Weights of a small GPT-style language model, trained from scratch on English Wikipedia: 10 heads of 32 (2 for keys and values).
MLP neurons of a small language model. Each row is named by its layer, matrix (gate and up: input weights; down: output weights) and neuron, and shows model dimensions 32-127. Each number is 50 + 15 x the weight over its row's rms, rounded and kept within 0 to 99. A neuron's up and down rows have the sign that makes its largest values positive.
After each neuron's rows, "fires before" lists the tokens most often just after its 100 highest values on Wikipedia text that the model never trained on. A number after a token or word is its count.

L11.gate501:73 66 46 69 50 45 45 64 54 71 40 86 56 64 62 57 33 60 42 48 57 42 43 57 53 40 48 18 42 62 67 47 50 46 40 56 53 54 37 57 22 52 59 69 42 47 39 49 73 51 50 48 60 60 33 59 71 47 68 49 70 20 49 67 55 59 54 47 75 37 31 52 55 42 44 50 83 65 82 52 62 29 39 60 38 80 56 54 76 67 65 48 45 38 28 92
L11.up501:70 22 57 61 55 30 60 92 23 24 69 33 52 78 55 43 77 64 29 47 33 39 66 45 34 62 41 47 37 68 80 44 64 79 53 61 29 55 40 50 21 63 71 56 47 62 54 22 41 60 50 30 76 56 51 86 62 54 66 75 31 36 52 56 59 62 43 48 70 62 53 47 55 45 49 54 78 64 58 59 55 56 76 38 70 62 31 65 47 53 43 39 65 05 41 44
L11.down501:36 68 52 40 26 77 54 44 58 39 25 59 29 70 44 46 73 44 57 60 40 54 45 66 30 47 47 27 47 41 66 67 54 53 61 58 51 35 73 32 66 39 41 59 48 40 67 68 68 69 16 51 51 69 74 68 44 50 50 68 68 39 39 30 60 42 59 40 40 51 61 35 23 66 70 49 43 52 56 59 57 59 55 55 67 48 45 67 25 50 52 64 54 63 56 31
fires before: "\n" 37, " The" 13, " In" 5

L4.gate90:79 47 35 49 33 69 38 49 29 46 39 46 50 41 62 20 51 16 64 52 31 23 43 48 71 37 58 30 55 41 76 37 27 53 59 60 47 73 78 57 89 24 40 58 56 77 36 44 79 52 65 67 39 32 52 52 50 62 61 70 29 47 74 35 55 54 55 62 35 48 46 53 42 42 63 35 55 38 36 34 53 51 48 45 35 52 48 50 45 56 29 32 57 38 39 53
L4.up90:59 55 55 55 76 54 58 35 46 23 47 48 63 60 42 45 23 80 48 15 72 59 70 37 52 43 77 60 59 51 30 33 43 45 50 63 29 44 62 52 44 41 45 48 66 28 34 57 44 71 43 42 49 52 80 74 37 69 39 49 70 48 44 31 65 43 50 60 43 67 41 04 41 49 63 75 24 55 36 57 54 44 48 55 51 54 70 39 40 54 51 36 67 42 62 53
L4.down90:42 53 47 39 72 51 58 43 40 65 52 57 51 46 35 43 44 50 51 40 55 45 44 45 50 58 55 64 50 45 52 73 48 33 58 71 26 25 30 64 39 57 54 63 58 45 48 31 62 38 36 33 35 24 94 60 37 54 33 43 49 40 32 25 55 33 62 61 51 77 45 52 53 47 39 53 45 44 38 42 29 32 43 60 57 53 63 09 31 52 55 23 67 66 55 89
fires before: "\n" 72, " |" 4

L7.gate86:67 66 57 54 36 40 56 67 64 48 31 44 77 70 48 46 74 75 59 43 80 48 66 65 67 57 43 53 58 40 29 41 44 61 66 60 44 46 32 46 41 38 78 65 52 45 37 65 75 71 52 44 21 57 54 28 50 53 43 96 51 53 29 44 13 48 50 68 53 45 68 42 46 53 50 37 49 43 53 61 68 68 64 44 66 63 58 44 49 81 69 50 49 42 52 70
L7.up86:72 62 32 55 40 54 56 29 19 37 73 43 20 32 47 36 63 31 38 52 47 59 19 34 64 43 58 41 18 26 55 44 58 43 48 78 50 39 41 59 32 53 74 24 51 68 55 41 23 59 49 69 56 86 58 38 31 56 60 30 39 49 34 53 61 36 38 44 55 37 69 44 51 48 40 46 69 46 25 58 37 63 33 51 67 20 34 80 58 60 56 48 55 63 62 43
L7.down86:44 68 56 35 39 78 59 66 46 54 50 52 69 64 57 41 61 68 54 87 66 25 76 38 70 55 48 61 51 49 03 65 51 46 43 45 52 56 77 22 52 56 53 94 49 65 40 36 86 50 51 65 31 48 33 62 57 64 43 54 25 47 39 68 31 63 62 43 32 44 56 34 54 61 68 51 34 48 50 78 56 33 57 43 52 49 38 63 43 28 40 49 39 51 65 68
fires before: " to" 21, " the" 15, " that" 10, " his" 5, " " 4

L9.gate266:43 47 49 59 45 38 71 64 38 25 44 42 44 71 67 42 29 39 65 51 32 39 45 73 65 61 52 44 62 75 52 42 50 35 47 69 28 58 73 84 37 34 65 26 61 66 54 51 74 41 45 55 61 73 58 54 41 56 43 62 51 74 81 57 45 39 38 81 60 40 52 45 47 38 59 44 41 53 38 64 35 31 27 31 34 40 42 46 43 52 36 31 71 66 40 51
L9.up266:43 52 55 65 71 50 70 42 35 37 60 36 46 27 36 38 33 22 36 42 55 52 79 59 45 59 63 52 56 83 53 48 61 55 68 68 29 22 56 54 29 21 51 21 53 70 49 54 48 42 73 40 54 68 44 60 73 55 55 50 51 30 40 45 58 42 58 68 32 37 51 35 62 53 76 56 38 41 36 47 36 28 16 58 62 26 58 66 35 50 30 55 67 37 31 53
L9.down266:46 35 49 37 41 31 38 73 39 45 37 27 54 32 09 31 35 51 69 41 32 46 58 68 65 44 21 20 67 48 39 29 40 40 51 54 68 43 31 70 34 72 55 64 67 60 38 43 46 33 28 57 78 38 60 46 16 37 36 49 70 41 29 25 67 41 51 31 25 54 67 26 41 37 27 55 42 18 64 41 56 62 57 68 42 72 51 79 38 51 43 55 39 39 62 52
fires before: " to" 23, "," 19, " with" 8, " " 7, " until" 6, " and" 6

L11.gate241:38 45 49 36 51 49 31 60 79 37 51 37 31 49 36 49 40 49 51 62 33 77 43 47 63 65 75 32 39 41 72 40 41 77 67 61 31 16 43 44 48 25 68 46 67 76 73 33 47 73 73 32 83 70 42 66 44 47 60 61 42 36 61 35 34 50 69 43 53 58 62 57 42 51 18 64 29 38 50 78 72 27 60 47 46 41 55 41 59 24 34 72 60 53 59 26
L11.up241:67 52 61 58 43 45 28 69 76 73 49 38 77 52 43 41 42 36 71 45 54 57 64 65 80 48 71 27 48 66 71 61 56 71 41 45 38 42 65 41 52 44 61 45 28 45 53 46 56 48 60 60 88 55 52 68 55 42 74 61 40 58 52 35 43 41 44 43 54 43 62 10 49 60 47 47 58 50 49 77 57 30 55 50 80 47 61 41 83 34 39 56 56 21 63 39
L11.down241:77 37 47 15 72 58 39 59 53 62 74 59 63 53 26 58 74 63 63 30 63 56 58 74 64 42 30 50 42 52 13 63 36 62 32 59 66 53 45 68 34 52 50 55 49 36 38 81 67 32 00 71 60 77 31 33 35 50 31 65 59 54 59 38 56 63 74 51 61 62 48 48 55 45 65 27 51 59 51 76 35 23 60 64 72 84 45 55 88 44 47 43 57 52 54 54
fires before: "===" 33, " ===" 21, ")" 12, " =" 6, "\"" 5

L11.gate203:20 71 52 32 42 58 42 27 81 72 45 30 27 49 57 75 68 47 41 52 61 58 60 63 55 32 56 46 55 58 73 52 26 57 51 73 46 72 61 20 47 51 44 56 57 76 40 42 32 57 47 61 46 67 33 55 39 39 31 54 24 51 41 82 44 63 39 36 48 46 51 62 79 57 71 59 84 19 15 38 57 58 56 65 47 51 52 70 39 38 39 55 59 45 37 48
L11.up203:42 44 48 43 81 57 32 27 36 49 34 60 42 41 57 48 51 59 67 73 57 48 80 46 53 54 49 51 80 51 40 47 25 69 46 35 41 56 35 72 40 33 77 46 57 70 51 47 60 60 64 45 46 79 23 56 18 46 67 57 43 19 45 64 44 50 48 51 43 46 76 34 54 74 51 37 54 25 91 32 58 55 38 58 72 36 52 31 76 32 57 20 78 41 87 51
L11.down203:81 33 55 28 31 47 72 32 46 53 41 53 67 33 64 42 27 42 49 36 35 34 42 57 48 63 39 64 44 26 60 33 54 61 42 56 40 48 46 14 25 40 55 53 32 61 23 55 47 56 29 32 56 56 21 71 47 49 51 40 61 52 57 14 21 34 63 57 80 34 00 63 53 52 75 75 38 64 54 63 43 58 40 55 59 79 52 50 68 66 55 55 33 29 49 36
fires before: ":" 91

L4.gate322:58 51 66 52 35 68 22 29 71 73 35 72 65 50 38 58 25 42 66 81 71 59 58 57 53 36 53 41 17 47 40 34 55 43 53 34 61 25 31 38 61 40 62 53 37 56 63 15 60 33 46 41 21 29 54 57 54 64 57 52 68 33 66 48 28 56 40 62 33 34 46 68 54 57 75 36 40 67 60 51 55 58 33 29 46 64 20 52 58 60 33 32 29 70 21 76
L4.up322:79 38 50 66 60 32 49 35 42 55 67 60 57 43 53 51 57 52 44 59 53 50 39 34 23 59 56 73 48 41 28 52 50 41 39 61 80 05 23 56 52 51 50 54 44 42 58 52 73 27 50 33 47 22 53 97 61 90 53 66 42 58 48 56 42 48 68 74 55 34 37 52 62 41 50 39 58 53 44 36 59 62 66 63 33 57 59 55 84 65 46 25 62 56 41 55
L4.down322:52 55 63 40 34 58 57 29 58 46 59 72 73 60 47 63 48 57 60 68 24 24 36 75 47 47 40 48 66 61 18 49 39 72 56 81 52 50 42 57 55 45 40 38 84 59 54 52 26 32 20 31 43 29 47 61 68 50 24 43 50 52 32 46 72 69 54 69 61 68 40 61 43 53 62 47 66 65 40 31 53 61 49 48 52 53 50 23 73 48 68 53 54 15 53 53
fires before: "\n" 57, "ler" 4, "z" 4, "mont" 4

L4.gate265:66 42 62 63 16 52 36 60 39 34 60 68 45 56 57 87 57 47 66 34 64 55 43 57 75 78 51 37 44 58 49 79 36 57 19 44 33 58 36 48 74 42 55 44 46 23 46 48 64 38 61 39 60 74 74 48 35 59 60 76 57 68 67 33 63 53 35 61 28 49 57 58 48 42 68 66 56 62 34 50 35 71 72 44 56 56 15 66 39 62 44 02 65 32 18 51
L4.up265:41 31 35 69 26 21 37 69 65 50 30 29 07 54 49 56 48 51 82 37 57 52 56 54 70 72 67 54 62 44 63 58 21 62 49 61 62 36 29 42 54 45 33 50 71 23 52 38 55 35 68 51 63 22 69 41 54 60 85 57 61 67 62 62 45 65 55 68 33 57 34 36 97 53 68 41 50 52 20 33 42 56 51 38 46 61 47 64 40 48 48 46 26 49 45 33
L4.down265:36 67 40 51 52 80 35 63 42 50 37 27 39 64 61 59 52 31 64 61 50 70 33 36 25 51 12 57 55 71 62 64 54 41 46 59 53 51 47 50 76 57 46 55 44 59 56 30 35 66 00 74 85 47 60 59 60 42 40 60 54 46 36 45 74 49 53 50 46 94 63 40 44 58 54 51 57 70 32 30 63 49 40 54 39 33 50 42 67 51 68 52 82 50 75 65
fires before: "\n" 93

L10.gate467:31 61 48 43 64 37 23 61 53 46 45 59 38 65 50 42 66 30 42 54 44 50 53 46 60 63 50 66 73 95 40 62 37 29 23 42 66 55 79 88 33 37 53 53 38 61 34 58 39 72 60 59 09 48 53 47 27 60 30 82 25 28 36 63 40 49 55 46 48 58 58 47 33 67 45 88 38 36 69 48 79 53 44 56 58 25 46 57 51 67 42 09 76 70 26 70
L10.up467:32 75 61 40 55 58 30 29 46 37 76 42 39 39 74 30 31 79 38 52 67 75 62 52 55 66 52 64 67 40 37 43 61 53 46 63 44 54 33 47 80 52 68 52 64 50 53 72 53 48 57 26 38 63 58 24 31 39 54 60 36 54 32 58 68 37 35 67 40 77 71 66 31 63 41 70 44 66 65 59 62 60 78 45 32 57 32 50 42 36 43 42 71 23 66 42
L10.down467:32 57 48 52 25 57 04 60 66 59 73 49 38 44 42 22 34 29 37 99 66 46 46 46 65 54 26 62 50 66 55 71 41 59 67 35 51 70 49 74 35 53 82 47 66 51 50 38 20 49 78 50 23 64 36 32 19 47 37 45 59 43 65 50 66 29 44 42 30 53 71 62 29 50 50 23 42 53 61 55 59 35 53 34 31 41 52 42 56 64 72 44 41 51 57 30
fires before: " " 53, " century" 6, "ron" 5, " the" 4

L9.gate18:35 36 43 52 41 46 55 69 74 60 52 59 59 71 68 64 38 53 70 47 53 40 16 62 55 48 32 36 61 41 72 51 26 35 69 57 20 52 54 51 26 74 76 73 45 76 54 34 64 54 61 79 17 57 41 25 51 41 37 68 23 35 15 54 46 68 48 89 68 32 40 51 50 59 54 42 33 35 60 77 53 72 48 49 52 63 43 83 39 32 31 62 37 28 54 46
L9.up18:52 52 42 60 56 34 41 43 64 52 72 66 51 46 67 40 75 31 72 72 78 56 55 23 72 54 42 59 49 59 83 48 55 59 38 58 44 52 46 58 20 48 44 34 52 62 42 53 34 71 54 69 37 08 43 38 34 62 43 38 46 15 79 68 44 82 57 43 64 43 61 65 47 57 54 38 25 38 54 55 80 31 39 46 45 45 27 45 51 51 47 57 29 72 37 42
L9.down18:24 44 58 60 77 47 47 66 54 72 70 46 55 61 62 42 25 70 42 33 41 38 64 49 56 71 07 36 46 49 44 52 32 55 37 53 54 63 59 62 28 51 40 58 35 60 38 46 55 74 00 67 45 30 45 30 49 48 32 45 53 14 59 51 77 68 34 77 72 40 33 38 20 61 55 59 55 48 35 68 60 61 40 28 51 56 41 78 32 44 63 41 70 49 48 40
fires before: " " 49, " $" 15, " The" 6, " Mad" 4

L11.gate47:53 79 39 41 62 56 41 54 32 39 54 41 43 84 45 40 36 59 52 35 25 65 73 67 46 51 48 65 38 59 55 71 53 37 50 63 44 53 42 17 56 67 44 49 43 51 29 62 40 52 56 56 40 18 52 40 44 35 38 69 18 37 09 59 51 75 22 19 77 54 63 52 48 24 52 52 31 30 44 54 42 59 43 57 55 63 42 39 54 14 48 41 62 41 59 41
L11.up47:62 59 47 58 66 50 46 53 42 64 72 37 43 32 46 34 40 51 38 63 37 53 47 37 62 44 47 70 55 39 64 44 36 49 30 48 26 40 42 48 22 49 47 53 63 53 76 26 38 37 52 75 66 30 43 80 58 29 56 33 27 49 52 32 36 34 80 45 27 38 26 56 55 45 58 31 34 50 42 38 44 21 68 51 44 50 81 43 34 67 50 41 54 53 59 57
L11.down47:52 16 44 41 47 08 54 43 29 27 53 51 96 22 63 63 50 57 74 56 47 50 60 59 42 57 59 54 49 54 62 55 28 33 48 43 67 66 32 48 46 68 46 54 54 40 54 50 55 49 99 57 57 45 25 37 64 52 52 57 50 50 52 49 54 40 66 42 50 30 39 59 36 56 43 64 51 61 48 61 87 58 62 29 15 64 72 46 47 63 49 50 40 59 60 50
fires before: "y" 55, "t" 10, "w" 4

L11.gate305:64 57 48 53 45 31 56 26 33 52 50 31 37 63 54 63 55 61 40 41 52 58 69 54 32 41 56 71 47 56 77 29 46 44 44 33 44 46 68 71 41 44 46 68 42 29 31 65 51 61 57 71 38 60 35 43 70 57 57 42 43 30 35 41 45 58 56 50 59 41 12 43 48 30 48 44 73 54 31 52 66 24 44 74 35 62 36 36 61 60 86 40 61 38 63 75
L11.up305:36 50 30 63 47 35 58 41 63 41 54 74 46 52 58 32 69 37 38 56 50 60 47 42 44 42 38 49 16 50 35 75 43 63 32 75 48 58 58 40 58 76 35 25 77 78 49 32 51 56 48 56 61 39 32 62 41 42 81 82 40 31 56 60 71 71 75 42 72 40 45 61 49 36 51 36 56 46 52 50 26 44 72 68 57 44 64 60 14 37 49 39 77 72 43 55
L11.down305:53 50 29 57 55 31 27 66 55 15 33 53 55 43 60 43 67 58 47 38 39 73 42 75 20 27 66 30 26 48 68 40 48 36 42 28 47 38 33 51 79 53 53 54 40 32 72 40 56 25 78 37 39 43 51 29 65 66 62 42 34 44 33 41 47 23 69 72 51 11 29 44 42 81 59 67 42 69 28 59 55 63 42 81 37 46 51 67 47 62 59 71 41 31 44 57
fires before: "t" 32, "ta" 8, "se" 7, "te" 6, "tt" 6

L10.gate119:31 63 70 45 65 86 54 30 64 54 32 26 43 70 73 60 50 64 72 42 60 61 66 52 49 44 50 31 28 32 68 56 51 73 70 35 26 43 52 51 42 38 51 57 38 58 53 48 55 75 57 69 32 54 26 53 25 49 40 63 50 47 51 63 52 64 53 72 66 72 51 78 13 60 31 43 82 60 76 47 36 38 40 41 56 68 32 54 46 38 61 53 48 32 54 67
L10.up119:43 61 56 63 71 79 84 54 78 53 39 41 50 66 58 76 41 64 31 22 56 59 67 46 44 44 52 28 34 55 68 77 54 67 51 48 39 57 37 42 40 82 52 28 61 65 52 69 35 69 52 71 48 34 35 78 08 35 40 40 43 51 66 76 31 21 53 49 57 71 41 66 61 64 71 46 66 49 65 41 59 20 43 47 49 73 58 59 41 46 60 66 40 22 59 51
L10.down119:43 50 48 50 60 41 53 55 56 48 45 36 68 49 52 63 52 38 18 47 52 58 55 45 70 30 27 48 52 40 53 71 66 58 65 45 64 47 81 47 30 50 26 50 58 66 54 82 32 52 00 55 57 63 44 74 37 22 53 33 54 54 63 75 34 37 64 68 74 69 27 63 54 62 46 38 69 61 36 26 43 53 19 61 47 44 76 61 44 54 59 64 32 48 64 42
fires before: ":" 62, "==" 17, "\n" 5, " ==" 4

L11.gate240:37 53 85 61 65 52 50 46 37 58 35 41 60 54 34 65 61 30 64 85 65 33 25 39 47 39 49 33 51 44 62 38 36 37 67 31 27 57 55 48 56 27 62 68 45 54 35 49 42 67 64 76 46 78 62 31 57 60 54 45 76 68 40 27 57 40 59 56 62 70 54 83 49 64 55 45 43 11 58 40 58 51 85 64 40 25 42 26 22 66 65 48 48 48 78 72
L11.up240:74 08 70 53 68 41 31 38 52 40 39 30 27 44 26 59 50 40 29 77 61 51 70 52 46 48 69 60 53 12 49 47 64 73 59 56 37 61 76 49 56 42 36 61 80 40 58 61 34 65 62 30 53 67 21 46 56 32 55 64 79 92 23 32 30 54 46 54 74 41 76 26 61 70 09 70 45 62 54 48 57 34 61 62 42 59 59 43 45 70 55 54 29 48 60 45
L11.down240:48 44 35 47 82 42 49 42 28 68 43 29 85 24 66 69 37 82 45 41 42 55 28 52 32 34 42 46 49 36 41 51 34 66 47 62 25 57 64 40 28 48 32 57 44 57 45 35 26 64 19 65 58 53 55 63 46 46 63 38 44 37 61 67 52 50 77 54 42 73 29 67 25 65 35 42 48 65 44 77 39 58 36 52 28 14 45 73 43 60 57 39 61 51 71 27
fires before: " |" 22, "," 19, "–" 6, " " 5, ":" 4

L9.gate285:63 40 69 38 54 61 51 66 57 38 34 43 58 59 52 44 55 36 73 54 71 61 47 47 53 67 48 45 61 75 40 65 55 43 49 70 58 51 34 72 40 60 45 61 35 53 30 47 74 56 50 58 69 78 34 50 52 51 46 48 74 45 63 36 06 63 52 63 50 49 52 23 10 45 29 49 57 47 49 69 68 39 43 52 54 56 40 76 56 65 45 26 80 58 77 75
L9.up285:58 13 52 35 46 32 34 43 50 47 50 41 39 50 48 48 35 51 37 66 70 39 53 56 48 48 21 27 34 55 41 37 41 25 53 42 43 47 18 19 52 48 42 61 49 51 77 68 35 85 65 41 64 46 35 39 51 71 50 59 87 41 59 32 55 28 29 71 66 72 75 59 31 21 43 31 57 65 32 61 50 78 75 47 56 53 53 76 66 58 36 77 39 51 59 60
L9.down285:50 46 58 62 66 51 49 40 71 34 87 46 52 41 43 44 55 56 55 54 47 63 61 63 29 51 42 54 24 13 65 69 44 61 64 50 41 48 45 55 26 66 50 73 72 49 39 42 44 56 45 30 48 60 68 56 45 58 50 54 28 22 58 40 71 00 54 41 43 60 62 36 50 33 54 26 53 79 48 46 58 59 56 43 32 42 63 55 66 69 46 64 65 30 60 61
fires before: " by" 29, " in" 14, " as" 11, " on" 11, " to" 6, " at" 5

L9.gate379:50 33 78 49 44 57 30 26 29 58 55 46 61 43 75 51 56 37 38 81 32 68 42 46 22 54 43 23 51 62 56 34 47 34 56 37 38 42 52 62 61 52 87 53 33 47 53 35 60 53 42 44 55 30 47 53 42 73 54 48 43 37 53 45 60 78 54 79 72 54 48 52 24 46 39 27 48 34 29 41 37 68 60 39 58 60 26 60 28 83 33 44 48 48 51 60
L9.up379:46 41 56 35 84 41 46 58 56 60 63 58 65 49 38 27 57 54 59 60 39 74 61 52 30 57 54 37 32 49 61 57 51 63 58 57 34 27 17 63 05 54 32 33 46 39 42 57 66 60 56 43 53 25 55 51 62 50 63 60 63 60 45 42 37 43 50 56 58 50 42 41 53 40 85 41 61 43 42 40 60 57 99 75 55 47 43 52 39 50 72 51 24 58 57 60
L9.down379:72 47 48 45 57 59 52 59 44 58 53 50 53 46 52 50 52 64 71 47 42 31 80 70 61 71 29 53 31 51 41 36 52 57 64 80 49 95 55 37 27 56 65 37 57 71 35 45 51 70 00 42 63 46 44 56 92 44 33 39 61 47 39 44 69 76 37 70 49 34 59 44 45 54 59 53 56 59 51 41 60 53 70 59 38 74 38 45 62 11 41 44 26 53 53 68
fires before: " " 68

L11.gate202:50 29 52 60 63 60 75 48 46 73 57 46 57 48 28 76 39 53 16 57 51 67 37 56 52 57 57 23 55 52 60 75 46 42 77 37 69 45 66 75 57 12 33 39 36 32 28 62 62 44 56 49 51 66 69 71 40 40 30 58 68 37 24 52 34 46 63 51 42 77 56 62 61 69 54 40 82 33 54 49 60 41 57 39 57 32 54 38 70 62 56 40 50 47 47 49
L11.up202:41 70 52 67 66 58 34 49 36 38 35 40 21 35 55 51 62 31 41 27 82 40 76 82 60 32 43 45 43 51 69 73 69 48 63 49 49 73 48 74 52 34 51 59 46 28 48 83 31 57 40 34 64 56 16 44 46 23 56 36 56 51 51 55 25 48 49 18 32 56 68 34 49 37 14 42 71 48 66 66 48 59 41 56 44 48 39 38 33 30 42 28 44 33 68 54
L11.down202:30 26 64 37 51 25 39 70 69 29 31 46 70 30 35 51 38 72 32 37 45 57 57 28 63 39 42 44 55 45 38 45 16 60 64 61 58 45 33 52 35 40 34 45 65 74 54 80 45 46 40 55 44 35 59 65 35 63 80 59 48 79 60 40 77 32 23 54 62 57 70 61 52 41 40 60 68 70 42 60 52 82 52 33 30 52 36 49 80 50 52 49 43 84 79 63
fires before: ":" 65, "el" 9, "n" 5

L9.gate520:44 69 28 44 52 52 34 39 59 25 42 56 63 60 33 87 80 24 67 25 42 80 43 36 50 53 52 22 47 69 63 47 27 56 38 25 62 49 35 52 62 48 55 47 56 35 68 35 69 60 55 73 42 56 43 46 52 74 61 40 67 64 38 52 49 54 49 55 60 60 74 46 29 50 63 45 52 46 59 60 63 67 53 68 64 63 36 43 14 54 45 61 45 48 17 49
L9.up520:46 74 48 42 54 44 60 44 51 54 53 14 49 57 44 41 55 67 49 44 50 45 42 56 67 68 41 52 61 53 62 35 34 52 41 63 67 55 31 30 53 48 36 63 37 34 57 43 23 51 64 44 38 20 61 45 48 60 60 39 79 57 38 78 52 64 57 49 71 50 58 58 59 41 38 77 61 35 40 43 59 23 98 58 71 51 38 63 24 47 49 72 55 42 65 35
L9.down520:34 73 50 48 36 45 66 15 60 48 53 64 43 45 30 23 35 58 64 20 83 62 73 48 59 50 33 25 34 40 66 41 44 70 88 51 25 42 45 47 37 32 58 33 48 74 44 29 50 35 42 39 70 42 57 63 52 42 55 43 78 48 45 38 20 46 64 63 36 32 33 59 71 31 51 60 50 55 62 78 64 50 41 49 49 84 54 38 50 52 63 56 47 41 62 31
fires before: " of" 26, " to" 21, ":" 6, " as" 5, ")" 4

L10.gate22:37 64 29 40 52 39 61 65 36 55 43 53 64 67 62 48 62 53 63 44 54 41 34 29 48 65 53 60 58 33 43 39 55 37 52 43 63 40 58 72 56 56 50 56 33 37 37 68 61 38 54 59 28 42 40 42 60 33 43 22 76 28 45 33 16 62 47 45 41 59 46 36 56 69 41 30 46 45 52 52 42 33 49 41 47 97 35 59 54 52 57 46 74 45 24 27
L10.up22:62 36 41 61 37 47 42 36 62 58 28 23 42 45 56 37 63 37 52 47 48 24 32 56 47 96 55 56 63 28 52 57 69 52 31 53 66 34 35 36 47 41 53 39 62 41 45 45 85 03 52 29 51 69 36 20 22 39 56 44 45 56 41 61 47 44 29 49 44 45 41 48 34 39 40 50 24 63 41 30 50 42 45 53 46 77 41 30 45 31 32 49 20 46 26 22
L10.down22:51 54 48 36 47 40 42 27 46 39 45 45 49 32 48 75 55 25 54 59 54 38 58 61 54 43 75 46 17 59 62 61 57 49 53 80 52 55 22 81 38 52 36 77 18 43 55 62 32 68 38 39 54 22 27 74 48 80 23 57 20 42 44 41 62 55 60 29 70 64 44 36 34 75 39 37 66 43 22 51 35 58 42 36 32 41 62 86 69 25 48 50 38 47 44 41
fires before: "ed" 33, " to" 10, "ing" 8

L11.gate144:67 64 61 51 57 61 50 59 45 53 23 38 50 60 71 63 51 34 86 54 55 38 47 36 39 55 74 59 44 32 68 47 41 34 47 47 29 37 45 62 56 35 71 52 34 56 40 32 25 65 60 39 61 51 66 37 41 67 48 45 55 53 56 59 78 86 52 66 56 61 48 39 35 27 53 57 84 53 68 23 62 50 65 39 29 31 54 65 61 37 57 45 81 46 80 58
L11.up144:47 70 54 66 70 60 20 34 19 48 33 48 68 28 61 53 48 47 66 38 46 55 31 54 32 41 62 92 50 25 72 47 24 76 46 64 29 45 40 54 63 40 47 60 41 85 32 50 29 59 63 93 53 51 58 49 47 43 57 69 52 29 42 49 68 68 71 85 67 61 08 37 31 31 60 26 46 49 64 29 55 75 46 44 58 64 53 43 38 67 61 29 49 45 53 41
L11.down144:55 53 42 84 60 52 57 28 67 52 47 43 60 30 17 22 33 60 45 51 56 17 34 69 39 60 43 95 13 68 48 51 32 46 65 55 51 24 49 50 24 62 51 50 47 20 51 38 57 50 66 54 48 58 41 45 44 32 55 78 52 49 81 45 54 53 59 32 72 45 45 32 35 54 44 62 59 49 41 65 70 71 46 55 29 40 51 70 43 55 54 51 58 68 43 59
fires before: "\n" 98

L10.gate493:64 57 34 46 76 69 46 42 38 64 02 23 75 66 47 66 48 54 79 51 54 57 51 47 56 61 40 42 62 57 30 58 47 74 67 77 25 39 46 52 61 57 59 42 48 58 31 51 44 15 53 70 40 48 12 51 31 42 36 47 65 41 34 44 33 63 66 65 59 75 38 54 35 51 49 40 43 44 36 73 38 55 57 47 67 64 23 48 66 55 63 62 41 31 44 58
L10.up493:62 58 51 63 33 76 46 51 42 39 69 46 65 46 34 79 52 54 67 26 52 42 27 31 18 53 55 46 51 62 27 47 54 53 58 46 66 49 52 25 97 62 47 74 49 54 73 57 59 50 53 45 44 70 27 51 49 59 71 46 51 69 45 28 49 58 70 66 43 61 49 42 47 29 44 56 06 65 65 44 60 49 58 24 62 49 51 51 49 57 39 35 19 53 72 35
L10.down493:37 56 57 40 59 50 78 51 49 39 51 53 54 57 65 73 56 41 54 42 33 38 69 42 44 41 98 41 63 41 43 46 50 62 32 42 46 38 69 38 43 54 77 27 69 78 43 43 46 50 99 16 66 36 46 63 50 23 57 47 53 37 24 60 69 49 66 52 74 53 39 86 41 35 66 49 50 51 37 26 38 48 55 37 58 43 78 44 45 39 55 44 55 46 59 61
fires before: "ed" 18, "s" 17, "ing" 10, "5" 7

L9.gate176:50 55 75 72 34 55 53 63 41 85 51 50 49 69 48 55 90 31 60 68 57 33 60 49 33 56 50 41 62 58 51 47 35 33 44 55 43 46 66 46 74 39 37 54 42 66 70 36 88 48 58 54 63 72 51 50 59 34 70 70 35 62 36 44 48 53 56 52 67 58 35 39 67 44 23 52 35 59 42 43 73 36 73 20 43 37 33 37 42 64 41 57 56 55 63 82
L9.up176:46 68 59 18 61 41 61 41 60 39 54 68 53 53 37 47 58 55 15 52 69 30 71 67 47 55 45 50 36 48 41 38 11 71 55 29 59 43 54 52 57 50 60 51 62 58 39 38 63 59 54 58 51 63 30 36 35 56 41 42 34 48 60 74 58 35 86 62 58 24 50 45 56 28 53 63 45 61 18 75 38 82 50 42 51 59 60 30 37 44 48 47 59 47 88 77
L9.down176:30 48 43 28 69 38 62 75 49 61 70 55 69 49 38 19 59 46 43 58 57 73 70 56 66 68 35 82 35 48 55 62 35 50 66 41 59 48 62 44 27 37 58 48 56 64 80 44 63 49 33 53 73 52 22 49 49 22 79 44 75 62 38 58 38 53 57 26 67 37 42 52 46 49 56 35 55 31 67 53 31 64 61 35 33 42 50 44 32 42 47 27 54 60 41 19
fires before: " a" 21, " the" 20, " his" 11